Weights of a small transformer language model: biases, tied embeddings.
MLP neurons of a small language model. Each row is named by its layer, matrix (down: output weights) and neuron, and shows model dimensions 240-335. Each number is 500 + 50 x the weight over its row's rms, rounded and kept within 0 to 999. Numbers have three digits each.
After each neuron's rows, "fires before" lists the tokens most often just after its 100 highest values on Wikipedia text that the model never trained on.

L3.down20:542452558473401524497499479444489488464425558494503476427465491463415556490484467491599380545547508433530523510519457604460508507533513543415457605478506481490542420558460482466526535525488504414549513402568439525491512405455543537531594545467478521452561463562493482489538495503455548515
fires before: "-", "|"

L4.down416:530489463538454512493525587458444534424461541530475507529591472460519535484513445463537397437588470555462475515548454520438503408420511441483531514494443606537527553507526433571570435474475553470543564520513521463572613501466549499532493527512473449451435502545472484425536465459464519652
fires before: "-", "|"

L4.down1680:506420447525494537614430487546478510467502516555611475509535412426535468571520511458442436513450524471541499507494501499473456479488518506462500433545463498578610515543565457441545501590493479510530562452493471492444527440521489488548525524558459513596479473554577540526470560469610453544
fires before: ",", " he", " to", " the", "."

L4.down101:513522489504498548503556484503542534558423498496519552519571601450539511420473468564480539497499534485473425514579543582427506399497531482450422430583485477486542480530582514519535634488566464514487577415482494379499408499487502558497396500535455526571442503557487474469423547453439474389
fires before: "|", " |"

L4.down1933:487493467614487451500603427603446436575510508513418522432528513528557532503513448460473563523479588594481515524471528657530596511522554360405506576447587468487443430423542502632431456528523532470493512594470540491475454447538501439557519588479441433468585454506526482450511586562535557441
fires before: ":", " |", "–", ".", ","

L3.down869:607491545402507523488437415536486489466522451376484518383498602467555418503524456517497474578431532511491484484578498488525526455469537431545464507415553532564519540514474552497466533565437491434487516542566533525524424557447428503579458466490502409408533433493460511486528532482535533480
fires before: " |", ")", "−", " —", ".", " J"

L3.down619:433481510502443550507550405473514500492504426586435512485488537524427608571538428443551510459503483545520464559508490568556525489517496416546501604568517551537507489582414487463477516537530500517511434589520461450508547484496507525500492449497374529535408515483411394501531453439481516511
fires before: " |", ")", " (", "."

L4.down1715:452469539451542533480567488517524433476622476542547453475478549524532525525466553482458436514455499506454486546479407523448447529546517584577490441538516475591615535480528512541436430531527463423571556501472601558536524457517463530507560585565513454436427465438469564441467550596486484520
fires before: ".", " |", "–", " +"

L4.down732:502477466529460474490518417531543502509505501546488528509573469353549495460489450413525493548485470604460526547555476480488591487447480553543378494493539505455530511536538525535451450490468485649480531529540492442528478468443518479444434506473368369454555526470516499505487500559550467564
fires before: ",", "\n", " |", ".", " (", " is"

L3.down1282:509442451542571437583483486361463532461498461624570508538510456519509487460534508455513573569493563495437530575524493522513430467473483464592439545427502495559538443597461491361481468575496545507497545527470445570522595470530444452581436492520486581491528407532595517439446473494559484457
fires before: ",", ".", " (", " and"

L4.down1568:450557516551515501460510536564553470502524551540467400511523407551455438547510498475411566569458543475475541506489541492478511521505490568529548445554401390472354569490459561551466495515456510591423553522434618516412461432608440520517452501513478549456459493500549465441480566500513483431
fires before: " |", ",", "°", "3"

L3.down887:559500543520482524557356467537462430476510441406590542475466493429536406470544502503490489564412528433476499454536577529533556502569455410372359564449429436561448489507459563540491520492463484509515493553584506563480531530508450569514599466515467507566543527533500492526454507476542513488
fires before: " |", " ST"

L4.down655:550448484574499566505488411515551517538495485510511517533531359384434567517501460453441503428558468518472549492430585503398506485473561485501495444497523516396589545448530595470478459520593500528497603478387443503528523522570465467574477551436449467498542551491542488469515482371454524489
fires before: " |", "%", "\n", " ±", "-", " %"

L3.down981:528438546460373500491508490462477501568468445484503460501447417496558515479475449519472445525452577461520541501397529580453450611519594565449488484488468447554455503529532451482462559518453539431571420586526385479505595566496527589506531388483414541530544544505465592482476568504508584481
fires before: "-", "|", "\n"

L4.down793:507447469437451396529491573549463465485494501572421547554479468534559487493572474540547476468434535411478555561509482528486497508504476520470464539521474520430450456472390532455403520475521530477562440523603402470467467488588638520599526483594470514412445439469614551518584493500429444523
fires before: ",", "\n", " –", "\n\n", " |"

L3.down2021:521435501379563440575521478441501510473518504464617427523451518449492539441496521472484569464502529484553514533482514587560402402478472559519491484418437526668455467495539427445574483497591444381531529537516489459531439453428493612546442571486535497464531444532446534462448576489432466508
fires before: " |", ";", " (", "-"

L3.down1430:449522464469515473419505527576520544525385523454522495482488638632473473481483561471486555525468517519506547521522496598452493378508533549508561472566523505482526484465468470443552502527435483548615535431499563441375423522409488559485452459508500405496547485509410563536542519576546434503
fires before: "-", "W", "N"

L3.down358:492504541573440476523366409507586518450428461506464471422471469448483480389499477433480550487536564544511523547552580549494541465550474543462495456543460448504442499539545640496484402493513496548533588481469471502522614473552545476474549516386494546478576533572404524479510546473586524487
fires before: "\n", " |", " ±", " —", " J", " –"

L3.down167:548419543613582527494518487534407479591490434498515440520517467442550462577520504525481510435498505548529548505414449522442549556442453540501482505455521531459512463430444469443503534510578465556567437475553503557480502467523454489515369558569504462518506422500559493524495507532542448498
fires before: " |", "-", ":", "|"

L3.down1383:501465533476470510453522448453493529468488503477505540484562598414430537535487444574619539483525542500483484459547523486520515523452510618461439489448474537415459494431485560479471502503517474466554524474574443500537534428521468568534375512537402486555488436483525464512439462395472536519
fires before: " |", ".", " —", "\n", " .", " 1"

L3.down1261:516509470485438496559534585503530521389576531495475491474505421479602506489505471490489534534473445528425481601437525530489481462475414498473542485528455389559556510443507485490537484454533449486570586411424485442498610479523481458436490530518464618452373517474478512424525504422393526518
fires before: "=", "\n", "\n\n"

L4.down1893:573559454536510481444544485489457414532440436437461466509341540384533509490535501531577435531537439451534525432379525503431490501484503536446498567467479468486469591438503419459545489573531457478540453521532404442539500579485531492403546494442409438439496525493486550437550498536473559579
fires before: ")", "}", "L", "\n", "–", "T"

L3.down1866:560544469465451461449473555669527512435550502470505458557529496521466540455413509475512552438405566495567375513536565479572477486475508496518551481446557542485514492474461478457524581506504489539575493525483460488577535483570501531400490540566525481481531605459458506558470534471566522553
fires before: "\n", "=", "\n\n"

L4.down706:528512528488542452519494523438473489546565498480547554612538577491456581468451481451519376487486511532493414476561480612452565447488493458489468446499556479456488552504567471511413476490579517443474539459545443503439479546426480456516549501459441467501477523465512545490548511507584484453
fires before: " |", ")", "\n", "/", " m", "%"

L4.down1551:521470421506507575448501545484457472502511542465546480489454508466457457476520506560509479486514530474464512537474400488421473394464506460526512504428526603544546494469433415529420428595521472461501508480551495472360530492534613473576580501471563529448456496482506502479525502580509464498
fires before: "|", "-", "="

L3.down1089:428517544474551532471513449493510476480505660515580514451460525586491464434464482463479593521399578556579483491560552537601607556623445435453517463549441502492518462477515533500497551582436483518549526423487479431567519513550550563391429446539520441500500571484460563477458523482487474471
fires before: "\n", "=", "\n\n", " the"

L4.down638:433579517458473454609543560477517482461551429443473599534534595447463542443492439481444580561383501451534476521517473513516503489484480525469434469545511513536552550500526508527522426531464548448551558529482506497509450552468381418485480425463516496480423530465471582439506520481566487469
fires before: "=", "|", "R"

L4.down524:535526493446464600576469531485498505524511467430465513537543589534433548484404513429511438471441435550479453554477489615470441476501474511532437458508575467522498439449551406458522477505445549548529506561490517507468457485395529464543469442493389501518475483456490478447416598500630524376
fires before: " |", "″", "."

L3.down598:462414552524502504595570524554486510495574522556475460465383410481499510473559517486451466487454532564461547522449434530474467519492480466523607447612450384549551514505472531447506509531520491449490460490471467642490553475603445452458575478523470508567488585467534448471539588490600505482
fires before: ".", " |", ";", " ("

L3.down593:526496565475424485542420505533401537508533514469476454509434470548553462437495444396540506409535575431482500600536513608560596501542451506431424504369570432575479443520435524531452527513453514448576561524502437458482627480539551511458537538523498477449522575507406656494508526557551512490
fires before: "=", "\n", "\n\n"

L3.down2036:504496548580525503493487492415522521522503429513510463536585612534520550483537492386512454451401416519393437545452409599521450410417472388592530540496522588464450458460521505496526549429588479488550562561505555530473392537411474541502503489493456465479426537478469449483579411476511427543
fires before: "-", ":", "|"

L3.down782:459511526459437548411558493448460504492548461446482476507450446555457529529520522469504566531472528522437471506505516504499469376527512478505545437583499459522441527522476533499502401506486420497493587502469578429424533577558567521550610516548503417468450570519522554475492501500470489446
fires before: "\n\n", "=", " of", ":", ","

L4.down914:499467547540610491558564565490482448516450538443505475485530562520505443499557491415531475619524498472491436434461533543498534462529562532488541572454481581459370467515564405465448450497525535600497525568469458457417436558504448502595475501441487444474511540491501600524502576507472467561
fires before: "-", "\n", "=", ":", " /", " |"

L4.down1523:417568511463498505549480535545486503494484460506437564499565519487483474517526490479468537502511498510505535526524562587488459493477495449475510475504473483507418501580420454511495473433466568473414511552520596571403447511590458505548417535511524507549404461429540515505576475515451495445
fires before: "=", "\n\n", " 0"

L4.down1963:457464413541480506457571499558481544442556449457480488485617376526554482529524518519464444429481509504390500413516494457521513544494455584430520448465510533517637472588441505486494521470538407499460524529456525517540538465604486431468470586558542503513443469500560519522576498589411472528
fires before: " |", ":", " of", " (", "s"

L4.down1128:399468505439518418525544518530489479544475480486461581499528501389535346452534418513523471485518448546472540465521521489570554443519482485485444451497400296500496537508535456493501553500528579547370546467526440528417486561547460547457450480474494550531466501494466544454523489481461551428
fires before: "="

L4.down637:508508536483458471595448480384537478489592452550538490469451546515473594458481498438605443469452489456479455589520525520484444466434523476463472574545460544521412545479482463548490408517546429472539478561496476546470542518507409502464569459491466523473433472539518551478502453481469551483
fires before: "-", "|", " -", " the", " On"

L4.down2021:477666496566555500452539484492550430489473411469471470537523518494626531472459501439469566527509409531454495504474546446523580509506543519558592487473585572526489566550449611605454421492489519585470514427455512447462502498528400495369466421486527410544495479544577500503534487505439440525
fires before: "-"

L4.down1813:438509479605549452531479558463500454527507474554490436463526570553509536480497520403547553540488514515494517624504401576538521530486573466541508560545571607504447483509400469531476495460489562474533418582514561453501452452508463432551505415509474456524425536506502451479509437550353492490
fires before: "|", "-", " |"

L4.down1491:552478530460503612494501493523540431562493522522496534514521369604361503512542492508537613574480424567462503499448625592563546525535484570513491545591607505480588423505551493476509550535462568488439444416480503542445488501543477477502427432458434418527531413464440566520379453397439608470
fires before: " |", "−", "00"

L3.down1324:448500471455499451555467564434394542409486473449504576498513475509568430483489497472518476555530480488537475462533501515549583544510507513504439510493485526565477508437472496486496464514522544473446518422562517454510493486557549571477531580454437459472540543511548569463489502521431558474
fires before: " |", "\n"

L3.down1365:499474453456621452572530512422494613505500568485556489514541507531552508526495534553567557488516560458465486512447446487490416568512441646475540526464430522427475424456500473477451562513485475431505474506539565506545583478627533442518474493603538520502451529515437458505415514556453526479
fires before: ":", " of", " in", "-"

L4.down381:490513503409463522536450615558565541441581480575470452452594521488551535498501492497506558468326456515427522521448547495517480599524466470588524518530544516542485549479462460556459453507474551478478422559508573468483414545476456468517485461501476530444371527461484487497532427464383480493
fires before: "-", "|"

L4.down1545:504549509506423539397417481485520558484539442484597549520571477412538533454468432552531539553473564559481499507524418485484553486533456517599523421484544539464467570507521500529503378453602540479581590626524473396480578519433443486499536530586466458437390529529461535518518517614463468573
fires before: ":", " |", "-", "\n", ")", " —"

L3.down474:470447421583515557536432405553515548493497419517486491536457405518498529555542488485566554515509515480524464573453528590475475548492464458479460499511665500464528457476449432451508491510508522498498556569407419536542507428530503538457502520446457595520442479481557566456470507541491473502
fires before: "|", " |"

L4.down1218:445567502545536455567529501392467450437488438524507476486468496500558486511495398505547452533476526477497414535493424586527583468477547484470479454505555513548541518515451534545559490454504446440561485597472435448531456491503495503390482556519496420520426494580475508490521462489535529461
fires before: "|", "-"

L3.down961:424425503471461504470509514470487535452539455579404450588462471462571566461519518536527514451553484572515476557512473498494495548438514561512446442379519409525521586435472531469549514407537604546561477573495482467515581494388484481518476544488410439542481593591519527503532487518517457544
fires before: "-", "\n", "|", ".", " No"

L4.down22:542524536458533553428481494635521540486463481542518491532506486536537557466467556531486533515436461548464504496510516495473485389376558425492474589537481495418585581505574525519469490450442525506459562496515466462350483549472451578468488573579419528522515547474493430507649476527518530528
fires before: "  ", "\n\n", "\n"

L4.down117:513522427536462523536518525463539471492502585666497512472486453405617495474480511507474475439473561494560445402485489357493479466445518564529538564494430501439504576500459539520478531456496526480487451536487494593507480564482504498507461417520442550542436485500525565510488577407517494559
fires before: " |", ".", " 0", " 1", "\n"

L4.down1377:536463448429485556578446428507409493480547528507477475526588453524545499453405495489436473406522471511527553526515502438520468504564459467570526490465539545607466446467481443533538546545521515568525567561466441449577433503399511475511446458416524548515503499552463441450429525540518531500
fires before: "\n", "|", "  ", " The", " 50"

L3.down685:488494465435436596608512414493552434418554386536401417535501565561445532526474445461567435506521517569504496558461447538441465506494520547499485502513441538568510434577421496450440522521640398536566513551508501532607532521437437527551484510476497443505406580537452463490520416535446495501
fires before: ")", ".", " (", ","

L3.down972:538491557479478464598513369522418434440538472537515463504485505467585498527496496505513367506450525445546449465524477529502495519442498390501452483436482505522577531469539522608447466536421457486544562526469446440672432475516523540484504522388541526474553460581496538447415495573564460373
fires before: ",", "s", ":", " (", "\n\n", "\n"

L3.down100:524460556478537498451522523564541641501537506502526434558480503574430484450487448484522485478371513562451576468504502568551438467494504527543564518561601441496470567441566495504480564559434468587481544521562438524477390551576585524528568537584500537506507595476511435495467532497474406558
fires before: "-", "=", "\n\n", "The", "A", "|"

L3.down769:453519524516450482536537572390487486479570482547496573422534590397489529532448526539485473462636589536511490406563524502445481583506522534526445509478547559520494490470510412465484482485564586472452422513554550538562535500442473457558498437492528542501477484523448509457538546552554519552
fires before: "-", "\n", "|"

L4.down880:425516519480485545473477552561535481468575458498426521544468518507493512519482454488537475556500554438549548500441587558508508488607509525503489464487448414527561575607518451464432456426498562511477547535518556578559444479519485505499387527527499459465424485405506567434581565457486509482
fires before: "=", ".", " 0", " +"

L4.down1737:508485562455538458486590596489571584491546514471506486460496476635500566571493479451553517439513574420486507475463471466571464531477508432442560525456520561590437443486447523444525542465577475373519524509525499491508562480536477493459550562480551451492417541436527468470464468613495488511
fires before: ":", " (", " code", " 10"

L4.down1050:482428461455534453459550506435438538521564536462539398445490540493487582465444476502486570526476479499512471508491447492538440541510464487540533469528500594447569551544550507481413473487454469436441557503581561494492571528466407413479552605539514469452459447513430521394523559472504492466
fires before: ".", "N", " |", "°", "W"

L4.down881:481464535513497441520427523520493550481566516463445522474464496480522468539478456504533536516451484544480545475490438622467562475519466557356420457502436405487577544450559485492490400501507424484526629459556424480473488483504492495470563540677471489512551552455567391516568433526474426532
fires before: ")", "N", "W", "°", "/"

L4.down1674:466526399445505564339557417573482460423520458424448471480497477608537447497550513533566551571534462515511530479577535546527488530514456608467537518497449528514411406527512548544549471438432561617447401605508550505512487480481434472498447447468535453521544491474544531474505563488535510455
fires before: ".", ")", " (", " |"

L3.down1759:421541503489486557575529477537543436556563479615480436534469555505485500425509459528513470462465547560518473526463466452527487524471490458478443598476487427443505479623432453449507599570510517463555513560459499448530539472499363505561468486477509493494410507553463558489445525514437507429
fires before: " |", ")", "."

L4.down1308:466475467472486451473593527536441551396543540520471538481484465445562436507558514498382493555536464549541524577530520421499505574545371469496519503485337473451509584546529578526480457468430394619476494453536484622447516521524536468541433507458488512434476518460511525488517593390409473529
fires before: " |", "\n"

L3.down166:413526459458475485532504527438544496489627450490432574481458597506500531490476510495572472448542561536498486486549467488500496545518511555579481488473555496562404491541502494495573564471560530533470513548485558461537541496482568556530484457484406523473501505468426446482444498576457430536
fires before: "-", "|", "\n", " |"

L4.down1207:568608520479462536465519453562540486490481516546539469391489541417571530497556499468511484441469476480484449461497528469494495497479580442451412493509476556427572536487492514536471519443486598446522498557504534489564444498524485532526574500480466554501522463514435477515555514442459537497
fires before: " |", ".", " 1"

L4.down212:553514482501578462489526528465527538417521545428567600560460583465546477436509424416459547470496440534510532507512576430554381511474573550479561546436395508490506476529491423472577564591501511509493459479506531503500495601529484539571473568466508430403414534439467537514412556470497480454
fires before: ".", "}", " (", ")", ":"

L4.down421:497435482458529516462526488534584515423466514505474547515536498572488530523525537539565457441469462555454549451507501531541509448510512522491541504481528490543546569560516426514502531521469591476445619562493574631427491546512585497558495474391574439518600442515548542466491500512475490391
fires before: "=", "2", "aged", "4", "3"

L4.down1632:516467596444530494465486398498569509457560526499427551483516538540555508610560478483492514473461525531332572488468409488469499523406458500570485460428453454591452551561513460446491552422519503540538431479442498571496484507498553539410614514578493538529520476507519506434509581404520490510
fires before: " |", "\n", " —", " −", "."

L4.down1248:489525513502565532585531403595553515523476413470491465540551573556521471464546443489505450571470522518446535517499511443469503497527539522547455449467458455419499527505415460499465376497460519516577447617581542542528494455555497556541495487458557434471517493516411593443479462568492470490
fires before: "\n", ")", ".", " |", ":"

L3.down1024:504591490515455542517472479495490510478502422585524549488559550555525413502391518470515584438446503501487549483517524488513565472474529493506472529529580541525488475511470558546548539497502439436511422540496469524465616471459437521491473486540457467506538478526483513463451541575519519529
fires before: "-", "\n", "\n\n", "|", "  ", "="

L3.down1971:553509540504515465569489511546430410548569505434563471490437562466539518451511366421592428427438532491491441444467422546524524471522494570509557548480514437547453525544562540491468451483491486488502566577498583612534492479514443575494537556399436464503571534497482538509470556482521462382
fires before: " |", "−", ")", " −"

L3.down1380:501494512517484569430584490532512478509514562417508495489463501399454528426477496469453481449469551560545464520549621529460449500519487541356571502508497579458494544523553471491446471450548484535510518452541549494489501494503382568518545506487526461484528632396463464472515655499509489463
fires before: "=", "\n\n", ":"

L3.down301:469561518463552535532430494574453503502443565468529533527473484415609439379488433559358584459498618458579488498615537506550529471535435513518560402481411480505447535527598471473553489588472505502475492477487539427498527454508472583525445452567484489539516511515505674503478563498452489500
fires before: "=", " the", "\n", "\n\n"

L3.down1058:501531461572442541496461469489413566553476459477468565500494526409520522466561460499583431505529466520531473411425473583441449582455473454518359459459437504509571525597512503403525557522574468553535550494492556541473487476461529527472590569559438458483564430536417464498486475466524405495
fires before: "-", "  ", " 1", ":", " All"

L3.down1389:511543525489563508493562507543567506405553459474483558575433584555481496460430500504450563559430455526498516499506513535566530479485534497543455442449408488478461549534585539477512523505556484609506486424486582432461591542564503561438453515518498440472465514535477553550460461528486563444
fires before: "  ", " |", "\n\n", "|"

L3.down656:380548385434443485534561628500546482501508425607545536515475535422482463439501517566586521554551494583478432497591425608452458543402493541523487429511510528525427475512487432513605534481565575477506457550503560536480545483431360483539500482542492482495448499470505521505546481559456534509
fires before: "-", "\n"

L3.down1531:473447514536548485469568582438542507504478508539531461506503472461423488529509431531494508502456566588490426474456489520590497497454568520537568570518584466527434459491510499404411571533492570503510492522534529452536571525544509527448471526475509494528543501534439550484413514483415441467
fires before: " |", "\n", "%", " ±"

L4.down920:508489451489589534457518457560494517448505481553538522487584537528523498420461412527512522555448572526551505502536518549486515574491434480446491524494435500473400549588535445385538610481394486558539583510524471404479482514533474467387481480578447626555474559435552437531468467498406574544
fires before: " as", "=", " (", ",", "."

L4.down614:452477495524481511428483505494515522492521502510517569457588519478524526598501551502447517484462461499541512484507480483500498481461554499537501518525543531433565507492531597527502423448518519548526600506491509442480524528552510459495534459472495489522372471459426530400432583470509449538
fires before: " |", "\n", ".", ",", "–"

L4.down1256:508512548504500525653462507489504548478548493485513444543441500498441516507506495390439517609488507527515481469442490539464470427419534462475496483476515418514549446526593499451588453540511426438570539476486417441382497451478470503543544547432381495490498495533520560458453545448543431532
fires before: ".", ",", " and", " with", "\n\n"

L4.down396:533545545443509563457512540516480491531531580406501440396497579503485575561421466521506532491457421474557563520502534576405481478530513499501476562517546525496568450476608392514542422514557506381473419482555472501554415624484506543493517490541429478507509450496487508445577531357577531514
fires before: ")", "/", "}", "{", "."

L4.down1171:575393497471496503540430517414497498471600600567470520491553549469491546462541429464535428545535488467522507526532493561427496550532455601559497476478621520553508473537574361511453465577517509470522488496518496600525498476405539481521581604557457479466434471465398467440474558481596534571
fires before: " |", "°", ".", ","

L4.down1567:537490441509496532494561518586585602537573500485509480502479439550442507430418509499418526476396429501481507569516537558480472520503487534400446357496456402453493560572575575497549534497466527520494529474493379540492473395461427525468520572519456505558371581433480477530512531532524579470
fires before: "s", " in", ".", "t", " to"

L3.down683:517503487423489509512456531468540566521568457456527540535466445455514454526487430461524499430467431524494551549461504525547423502642553517499495601422443563595487384376524521505507533400473571510555413536554547557489528451456429519461409485470461570527506471472470574463469511446414463559
fires before: " |", "s", "%"

L3.down142:500525473470504479602505481495543541450476490506497515439495518466492534454520493536502551480419480571549493435507532505531558525509466509530487487498586532578523497488467494500473490537494491512501516464456563548582479533518424448481529524544588500511491511536520516427505531507442364504
fires before: "\n", "=", "-", "\n\n", "|"

L3.down970:480453484563511485456396502580579562485520445495388442474493362459501544503462488547479634543477552531466444510630453531560487475524485468543553569544542411444488520494451502526503432543389515473451431448455436437597362456399512516513427497481457464578438535524470546470545517500491579516
fires before: " |", "\n", "\n ", "  "

L4.down1631:484491517563539421496528526433542457576511553477600533521416487433526432400503464441566371539507452429591483511481463557503515503450525443388456471487559398422527502530569519573490526554517487459469604371534402463559510540491496555455556553554511523453493522496508540496414611513538500534
fires before: "s"

L4.down54:442442498539493438483483486457469472519555618546564503448417498528461414518497480471451555446414534496441499557372556482496499466509596484471573440515510475544514539488507611552486433578592491566527526529566484521495506542456477479548505450558444462508503521502446588504570467509415422491
fires before: " |", " (", ","

L4.down130:585585490528435570513445459594479532546509519479438499504531521539528584433456519414430475434573425529494427581486473485506489480488498508431468432495533550515457448505433524453570470475587522481592504476523483433575586474531483510475508430509456446527470565516487447509439462475548531547
fires before: "|", "-", " the"

L4.down1708:410485467542536474371529487513522451462456445527581530552456487389441474534523518511493434483533485500521508521541464389485580456470566455474478544492461458496517545562476478497529560494526475565520393481471429494457414466543425441522464471362515519582509502400529539509475514477386534582
fires before: "=", " UTC"

L4.down1170:509497483488432492535511533477544561538493486494554461481510503490514497525493395482555491532367475550428462492527458514503542502532517559488499485525620534557539498489551505503457518464498490485539478531484499496538428519481499473503540502566478498503391468547509552487511515495474437571
fires before: "-", ":", "\n "

L3.down730:475429479511505482507499545477514531478523551498396523549498462566482588504543534517493465581533413533513491464483503529474369462465474517608512479434513525449474503486562577443525562469493443496493573554526476460439532440428468471455486494471490481542505510529431469545402464479582466529
fires before: ":", " •", "-", "\n", " (", " Total"

L4.down1495:507492452491491476464537569643506456474505387475554415551351549482502494463465520536526486543529452481449486556455488430587495486374516517448456544522419485509515425507503487496534500452516514502532548528531538617487418507550462507420487516435492405520480567542492538474599487583406539492
fires before: ".", ")"

L4.down1190:421474447406537489556483415501444439520512502441488521387511548416401429489545448538508507489490593591530436483495543427518554524501471524500380495463413438509460568555526515412525547530555461510413543574573498565482484520542411480443541492543440506514496478500396501455506556471481530489
fires before: "="

L4.down1653:495542454517489448513494578439506454465511530494534562533500620512488493397453462476549512480365455540516439481490499640537543537524502518531460504524523564551534447542463470551430443474494529511549547562471540490528479529514388477510502469429547459505426448500536498501488555467427482452
fires before: "-"

L4.down1615:432530455463518519543532541589539525428487440511479502448506480464492491535566442496481594543427507519521545492487442482536451466500570539376520507520596480509508483458519490461555537466579518517555501494535444519554476456411494592552514540524434407458419499422505478537535484561547455492
fires before: ".", "N", "34", "W", "50"

L4.down486:511469510531546517476476540544466483571497548427537455610553397543589461511499523585468552489424413484492505517565411494588458554581438474430526546481527544519356489503512548511454472557427523542473480417539449444482487461508548462451545570513473506550572510521496448471449472489600509465
fires before: "\n", " 0", " 2", "  ", " 1", " 3"

L4.down261:605541554563458497473471458663527479502535481435476480515530523427545508523507432462388475499457479530454451467561538528495484449443478502604489463469595496466509559413597545514534447505506514457478474602472452603477456525502492541560489437534456501543529555589545465507409504478578485510
fires before: "–", ",", " |", "."

L4.down1168:562461470464399495579554469558550484576495517534421449477471457515513560497557477483564493554505556517500492505541532535473447500443470613594536489537531577532482535463493503514473442539439466417565553600537501549481504435471558474504517513455433546564548521496435488483480544497492583541
fires before: "|", "-"